Weights of a small transformer language model.
Architecture: LayerNorm before each block, rotary positions, no biases in attention or MLP.
MLP neurons of a small language model. Each row is named by its layer, matrix (up: input weights; down: output weights) and neuron, and shows model dimensions 256-447. Each number is 128 + 32 x the weight over its row's rms, rounded and kept within 0 to 255. Numbers have three digits each.
After each neuron's rows, "fires before" lists the tokens most often just after its 100 highest values on Wikipedia text that the model never trained on. A number after a token or word is its count.

L3.up757:076109098127138085154117089141133164099164085136125152135095114108110179093117129140146111126117090138144138082151168145151096088157117150193177095104127127141196115087117088159128149108153115092175156140151187069167159133174083161094177079120114042159116096164142147111155150069116187173145210077121137143132107114199131133125080098112113134153071137101145128111191096157063106113171099075159181108152168084127085146114117091160176116131084156110120144079103105138083129125091177153119100075059180157119140109112111117139129064149143112115185112155092122079133177113155091085
L3.down757:108085150141115113106181128088121099100142135081111159119138124115114097092115111106122131084190109135114126121096088091129167123141142068129138136169136137167187176123173105230135120148099107109170169169144167130085095153129147159132110132145168090101148099169140150128069150147171096181120106156180177209147115154131116175188108117142142160111138140138106125122183224175095088165123165111111110124078155145116119146077123129150106176107154106121118050118136129048116086149096180075099127116119145140117101120138105158096119124086158093135029098157129118118188146144103140147
fires before: "\n" 23, "|" 23, " " 10, "===" 9, "==" 7, " |" 5

L3.up1951:088143155147157122110092148158121163139135140144097123132130150111086086135145134068163116127219139120135158168212156144135115123126136117108111079205134092122126118164123078140062104174103140129114121109151120098154126069169134113118123116144143101126127125125097179117143131166141085077118109090114173175127081089109139114181092091174095124115116161144176141157147129177139072162164180129204096083170142162104217120196105130095100104066147096116140107083210097152186100121113118155181119074158218130102122145130140135144124193106195173100116110085146084108152114090115168139
L3.down1951:088158131082107129103087141110101104127119114133107109108169135123164131078104094133153129137136115180097088125152173087077180087162099114140105061131150177150150085150149125106115153178040171089145144192126081192167088133114104138126087147145081099093117106101130094181098131116140147102113114139082142125141165107102060111185178116082114144143100094161109093070060164135126115194110129100077115131087164149110150141095123120125158107081152132106104162145140084192155117170191128142121101166178146184114089170097062190085127117136101162160106162155138072106157128122106120124
fires before: "\n" 56, "===" 6, ")" 6, ":" 5, "==" 4

L3.up2052:104042106147105059100186141159193099100127130174146068124142205115137175049104107100115107114124132068166136096063156100086127114158119132103179136064117119149129137158106108089105083117122103101163162109058121181152126148157136099137122166101076133097110138123127148120101159096140148106092120186131171168083137148154107118155103125177169139131170127127101166164126135097168139133109109123124131078160162128193130202116157090119092182144161097125112089112102120148179097080055074089104060105168118183098104110096104118139093163077143181148160129193129191135182124114145189114
L3.down2052:136180123071142128073121088131140095135161140115106141058157111132154137152084168194152148151173087132148098165119147124095130169107068139108154141142175093164129064114166131085124075131091170111080150105116065124151124098152124063157142080089172159096129198108119137117082130112137101187081073089102093148136127202088144180139151141204120138025127138117141109106154151087130141091174050169143122148105141132138157114138086164101135103119155118148046116092137193122150107144150198107127085110131152206098134116139128150124135128133120127158168095162103145133090107135109120120
fires before: "." 55, "ddy" 17

L3.up1159:161108121179133140126195153185100139206087180100156125126148073109142167122080128163115113071064137097100131131147157107119154129140180143189135149138151155151110142112174184077140169150120103124056117120116169137140090204126066184126168165116169147127092154115155142128130093096111054105113107185137145094089160129148170132136157151118131083125122077149142194124155122121190126071108120151143184165089107147121132104148092095116082188157093122109135131127059125070092090146094061142151103146158113117119145094069108115123124150123159124095064177138123048144167082141198090097
L3.down1159:106147073166112081112124149113147115158112137175144106158106153151108114191131098139098113075117134110135121082153112175088110178107126149065153134110143143163104154172154065097113088144148117107153153112113142113140157088122079137200137109145116124136078153164110197131103069097140104108147138080092146188172155133140140156164107120119129104066146181101135086160127180141206148159131061147158114147103099100101094101156106129132153134092134117187103150098105139171099191108074133185096131077160112150141134176126129153165101106103066090140164122130169054091142071131130164101
fires before: "\n" 83, "-" 16

L3.up2407:104105165122190123158116081069149114130100141119115110144142180075136120119162120111080136161116102128124106144123180131184084157141100139110129137008176131139146186131064073142148191156142086071088126177113153116157131148151093135064081130113154096138116091108155135140158146113185141116126102128134124097125124170151147179067132117079060079133086108132133129107198147168121073118130166189117076171192175110130115128075122110079164108119120146096104103162077144079140159090141126105193074073095130170150140156131110117083121131158023080083177143115138158118143186129170174127
L3.down2407:186083189127101147051096112105122165127129079116132089154151122059078137146178137057070186177108139140171128125159117100078165082073070121164120179128142120065137091191131141162140134133148078075125104122155125166156147121129177098107096115162115139205156160115188104105112123142143110146175088123170071133197146135118141137143125128056155151180169084124082126119132113085167143115139147129163109122140100139122148141071108125162101057141135085106113125078132119171124153143132149118137109107146121096124122116126106148152087121126142210110132133137124095165093132148152091078
fires before: "\n" 48, " " 14, " Role" 4

L3.up2388:167096131118155091121108152135101090148158168102079142136150175173091102095099118176184143085140140160128142078062176143140140135116130127063131170096126169088152170171132106142176137143121146099118107102087157079127100156100154143109161214149105132128126174107165046181115140148189172128110137148122156122095109151159104117099141156128125139089160110131133174089113099167049079174128080082128169157142147081132179165110146142137155156129154117149122119078070115177155090109165175176113175192171146147121120079130089160081109157143107109113144098118113162058137090135174126112
L3.down2388:153114120194099173128185136151097136080124136147131115147092154110134109145156164146185154146101114132205156101140128082094114183139163104184096086118166158134170148084110184127152182127135107153143167103099141166094115051163124146112175098147082157130151118112151095129124055097130140089104117172122166157116136132082117153068085079121105135140129199115135107112094062161201149096146170186122119148152116232139091172133086093102125100124118113151084152132166138099132028086152097160115074139141061115141112161092141101202171116108074190144176107164132149156081089120149174089
fires before: " —" 30, " " 20, "\n" 6

L3.up1475:080109137113162133155146182151129180133125086135148069159152104141097143135136125146099129162108108159145147103106133188157102176164151154147141087111104160081124146090144083083065081113101120168141168145092145141182128160168148106132076202146108118133118113133100108112157150083143146088155162146123147141152098120169106197124111090074136117139130076117119213102154152096150138090106171083079114178164197140143169122135168091120153164138142101110078091125131172077099104131128103099161153160163130118159163088124075147160114140170150162152126153087105110123132106096194070129
L3.down1475:136183178086136103148149117187139184171157168110087191141117123179139134153088092174139118065140088115090145079151090107089093155126110149095105102098152100124083106125067146106111141153109080139064113113155132154119048103150132111127150142120099133140176126165067127162162133112123115136150156127111193134180124113122136148163132168104193146109099113039106040112137168142122124091152136121146053168117097114160107129127155079110095120152154114148135164128157162079157154107120123069152111128162141081078136122114089067122190202058108126073096144093135136077114116144085156133
fires before: "\n" 56, " to" 4

L3.up72:133167133130146140119082113150100158145152152128135122099119148125127132135131078102085119061161144076116162151104124057090135111150116122165059099121103213170122142104120179117138101172116121166152100093113159134124092060150107148172117159130149119175089172022138152173134087140165113112096132123160137149159105117125153157140164111190097156127117145103166124111107123112136136183147151170169078083167046100096035106140180141176162122097111139075166151125141131098127097143125159133114068149088131202150094156149130195135112172102179097126124129089123121089097113111175127079
L3.down72:097099100146166113095195144142132120153099093124161118081130126089118110063109111076103148067148154164137190154099122083102128114149155177146095182094137140134116142147186129120091096087157148132130076152147152179129133155174152077115086138145165136165059046099148134144173120169100184137148143102100103139111147111146117112109150152170141129124081169117106128076098091160094103139154099192082096131154191148148168113154143102096099178060152094133153148171169107136113151147113093132116093136127100105139083159058160168087070137124114070151116141068099098136171126129121124109
fires before: " as" 22, " in" 13, " on" 11, "\n" 6, "s" 5, " to" 5

L3.up1398:135177119162104194131118143108144142114175148083084118143100189146095148071160059166112145124160053101081145097101130096114127102083123094166125109159180119141104161146124143075123110187181109146120095050052168142098167113130129117108112102125118104084109172099103097123116107118142136162172115211125092125114160154108145084103162122152111120086123175145081128105168125102069168166120177153132062116103168100163094122172137152118169034073141165131120157114139120129126124151114124144147062111097160148032109124102112162097129086244150154162116103132160165185134126178140082137
L3.down1398:135158079136129178119080129159171206177071199126104153112071148195092158098134122133117155081201071160121125091092099125120071101166093094168110122123115137118140126138084155153094170170150135214096124168068132107158142090139114135160100200137139141096126155175056148082134142180153125195109157139154139145134078119216148150123150138081136117115148145132093134110134179212139073108107068176159119117106138125097137150128147153094186107114126142120104100149094163116133064133127148161142067088155128125136151099125133134098075143157110171165188079176163126126103094092174115073
fires before: "|" 28, "===" 15, "The" 11, "-" 8

L3.up658:176073139173136133179064130118132121115169089081057115116135170084143132115148134173157094135125141086154160111160095155159137118128121102099132100112158164048083149149164072102059126167126133174107087105144130134108095097116161138109191109079110142135126134128130197120108070158142133054102122109064080097078102184155106080127156098114140169075160089173044111152159158134152121153152178116116123142175158132140118109138107116121136157092120148149153067127136074105090101085117131137112147051139172081082118109101126177132103174213131127194110123134134070195140186105128163096
L3.down658:113107095184146161168138096166146097144121108119129110096192134094049101107114126138169155175104161184099182137118139145128068134153116094102178145093110069156051133120123176132115122120103087139129092115114122103172102125110120157120200158142156136099109148127103112120162165124126095119105121090133121113111153164104155119133142130148161140115145116118065109137138104094170065154105110135143143121152153132108122119135121132117193088097184117134115184135072072097141096158104131169161132122155086109091122096093134143142139106099053156217139130174086080153140162138110109123
fires before: " in" 18, " as" 14, " for" 8, " at" 7, " with" 7, " on" 5

L3.up1251:134086130136126117153079103143117136116162162091170110151135088068103144180106097133166119128071141110124104093150165084165143117116102102159123080173141170129122119079131138132138120172112115075120151111153126168131092145111163169138126115128173110150131122115195166139126108120113124149117132134155088116102176073134127082137101090122122115116204118078159092125103095131109133092111087141128113065142124142157133097085036100116146147163062106089101159133177121139166128113096105091122106161128117187131142114201099121145127142157097122132161084120085156110127118137197140112
L3.down1251:110172138188219099189118176144103141184095126143142081091110159100180115104162176159129130147151152186129145103131140180142144138140097111144092137135121113148117128079172088137113146100058123132134126161164081151103141108150147081141137085048132079053083102166053138117155147175117123074067130120098169163152155135139199161120072118167161141116117110151133171170138182116147114098119137158121101141224183117155151183137143106164064163072148144152163148102120113108108117165123134118167090096128092109106149148117120138119127135104130099114160070159169095150145081145135115111
fires before: "s" 47, " and" 5, " on" 5, "." 5

L3.up1390:148126132152150123156095147177175113133148118088120147147142134095129061146125173184064202140156147148137104168109145126139159159160154116084093108127141111085140194131111100123100116158050238140127132098132121126132145101136160122139145135136098148127105182056124108189148151098187160135157138119131163112115105131118126119095103108134145126108102096169162153111114127124116113106045109158113137161183117172054128096090065147150047153118121135111173097107092119077135150131158172109127113141078123142193075175158140155139076127160115188107087143148206082177139140171095165134
L3.down1390:091099183130233104159116120119141125083140138171133112066137094112153113149183165113155154207062140128111097117126138122161149142158121161100119149087179179107144118156162108032190108169068143149132175097092156134184135158094160150139146146107089094133099131145117128092168142128156164150081151105166158139133138183188134095118132146163184073169088120107101111156098077119096095151105094145150118132109125126126162078086123136116137133109102128154121065143131174114112100131228137084119098161109185127161152107141113197144158076109113125173114148185138135097106099136182136106
fires before: "\n" 35, " " 18, " Qualification" 4

L3.up2310:099134102136112080152070163090089104138100140143145192110106092095088096111118108146093137131158090114128085147142128134048140135117148154170163143056114146130131151100170194105153178126193103113115145148082105112109061087040129100031140118097088168157132139113146106090136098223169133167212164148113136097111119120100143122128146094150122158131138074123104096094150097145154131090105162127109123116134180128117113154170117143053101168134082117122117099156134108094108105074167117117173118183133105168106094116161097095101152109121109143144144144117081171198100065117085124060
L3.down2310:163147075064079130086152086122145150175105128150144124090135111136152085175122120060105111164092116091129150156095198135101076179111162095108100113137122058120124148140112078104080082079087176171078156125115126132095158093118141117116083169143136146127192143128122158136162079164204138141177159066109141164121151136146143150091165187124143110117152147134069124156104120117114129108154181100099116128115078107128134117145072170162127130165087142136145164169154099115162130149107065082135202188099103116115082130045114075153077134128105152141102125101211156154153170147158116134
fires before: "\n" 46, "-" 23, "|" 19

L3.up1543:183128173110116119129143190154094101076121160132098197132116122221112117088119132121080192163141151115158106130116149124096135159172171139116082073142164147113145222121110154125107110129142086166090131138121129095111187105134118176071076148131138112113033093167125163124118149091188127164107133109113121145135165088137149190146125100149171137142107000146115199133152103112148151139093175153095190046104175145076127153133165084113149133122054138050139135141119095100134115088139094144160114110145075170125155159115107102116149153142178139175171160155102154122110133135082124129
L3.down1543:080126114150145145095137172117142085123102159117158144134147084172124153101126105167160115128118146101102118160177113085172155074187079166086118150134069180161132153125149169130089080102116098120127097122123133163069136140097078097119165101106096101095111142105090105192114137081101169083133145109117147103128103120156153215148128089141173106131091127154033071115115114099127044104119083146096137185181138147121064117102194105106070152099117180211123101145077139145167125112137110138147089188115113165144105123159114163093170152144095098110178126166117161135087158186127121100
fires before: "\n" 31, " %" 7, " GA" 6, " ±%" 6, " " 5

L3.up387:133099179147140165131082138126054095124155127138171168097120148074088181061113101142131091140153158154163143125158111152114111127136163090089067111144136154113076123158182090153164152216129111135153115132135131173140122136053124132129171086085139111121133135161086081093144122163139099206166148124130139102143093204079106116115126088190094136163134090101127118135092071066102079133178093107125133142075139122115132126139133135107115128172111147182144137136167084078147134150131087122185150097127087119114165169125123168127096184133071158127097103172132122121154133205106126157
L3.down387:143162127126082180117075113091104123167128089087132146118106120134178152131143055112160110146108153151141148133099142127104138097175085127052135123162214106156131144160153151139145166149147109185171143148116135179112103065078148108112170131151085107102122152123129134169134103161130169105119166102100188139117112181137145039114094145217150121098094146161107118132103084136153102136167088155156143101122112124103127135121150195138108115110079121136182126118144130125193104144166109111159161246155199162137189138126123089069111154130125102180151139107120099149147154160122106191
fires before: "t" 26, "s" 18, "ll" 6, "m" 5

L3.up358:101093159152145170093145135174086111130076158128137136119109149122140180178165169112163068152128071133113164077079163098136116124122149091164175111152112091154096100063158120120114086120088047121138080146079122143099132143146172133094115141109094107101186114157085160141119112121081148131122161163136102144102141094193158138113079137126202106191082113113083129112105149090153160083121124217119125152183119096131165129117042153123099135089186082135203128152116089147128144133115137159160159166126153112178179147180049163085133104193122172159087142207091092127126071157151123138
L3.down358:109147124137093134083155070109103175140090060097175114138115142143087144197138115172114121159113080192132143118100151183123119115144173160182067135118146142150104153104099138105101142125120128134170139123081119101128102050132146161129121137137155123136132116108225133081148104119116167068150113155108105124086060087122137108129083048137086168103138169118130202165101181077155110153145106138097084101174094053061136146074138133128149080147145113217121120151125121106113165181112132090135108163119125076096134135108144137142169155118157140090164096173099170087151225147145096116
fires before: "," 25, "." 14, " and" 10, " with" 4, " in" 4, " of" 4

L3.up52:184136124141137121146124131057132141161122124170136072146150086129081150095154120097137155131123173161151183134141143134130081061116148071085082117146146133112082137118115081156066116154080169114099122057078104135085147107156119106102157124120124184131124095116145140128110173124115157135168132176159156128171092108170107111166136165070102201120193103169148091173140115147105135175133123147152167086098191172143124110106098135158128137166086127153172091176138110164169136070072127102137103105132116137136169170075132183144084175124138146090071130169109162125098113096156128139
L3.down52:111169137070125066120164111213075142146088184188159137083109102127173125140115132088140093112123104098146123143176156153110120202183158147174082121179148108138095135120085105116169116149145157152101225117113136067080097113131115070111089171175099212102110118144190141088132137126108141084172092078095076129108122065165176173164110194080107097155083131079095144134077175158101147125140141121096099149180144152143137080143102087090107118081127136152121169129142081114105114102137084152118128145091118142137043136110137218130141122119106101100107137131129179152149155103179165080
fires before: "s" 65, " |" 4

L3.up759:119132096132099109155094171115114121132091091123107162116118139190088088227132183151198137081102084105073164117146142104120110115181172112102142149143164151165091115183142155116180138133159139098093112137077051109108142119126135078117082106117111130176102130137215165134129170144099119065113075134170112074071123057150073092127136091080121063121163128146106138133114181091149102101132091118106107124182117180154151166102132156219135127100149173119072146147071131144108129152069145164172131139171139121107118094083142131174115148130089148100125120144078119140119194155143131111
L3.down759:138177127119147063140157112074160124142080131147115151089151106150120167152142183121139111105110154134116156099134140110076151145109123197127164154140117104096154158167134114105106178127118148195186106102160087128161042136129102112169068169187072141046117124148176128156142152139169144166135152144129214094160112093171163122117179167158116156123175108082123149149125107130167112111140107118147157086135173153115112078118135155085086093147203109111163192076115179126104106175087123143148061092121134079110135145143176115163127099095150108158134125056195180111121129142096141108
fires before: "s" 94

L3.up564:127106133137149134177116122142133096140174167143116141142129125160125058097182147103135191123157084098109097091132103142160174131204110152153153132113112138114112133106159186143143128171102167110132108108056143134139162128093087102170128149127130130137173158077149115212151140148137170122132137111111135094126151138070132073167196161153086136097150159090199116080068119103105084146118130073112141152106116081140109086153090172112149135141124125167137135206144117187104137162140101248109093085106136163150179150105116156112142158097175119095165113164127139151158098121157165111
L3.down564:094146130150156134146159108104136110132125073094124167127127121180157155091090112166093147106123144169112152187103148058090096118098141114108128083135163102145148194151175090107163081125106153182060110098134115129135109132114215054111154144138108148131176136152156103083148071141146109097131139106153149135144138160142124164093133069080140124139070141099132092115074157143143103117131151061109165165202083075156151140124067163146127164128175140150111199096096138104108125092087105111127078008176086033140153123122130108131115113121119132155118104168136192169099155144102173096
fires before: " |" 49, " –" 7, " Pierre" 4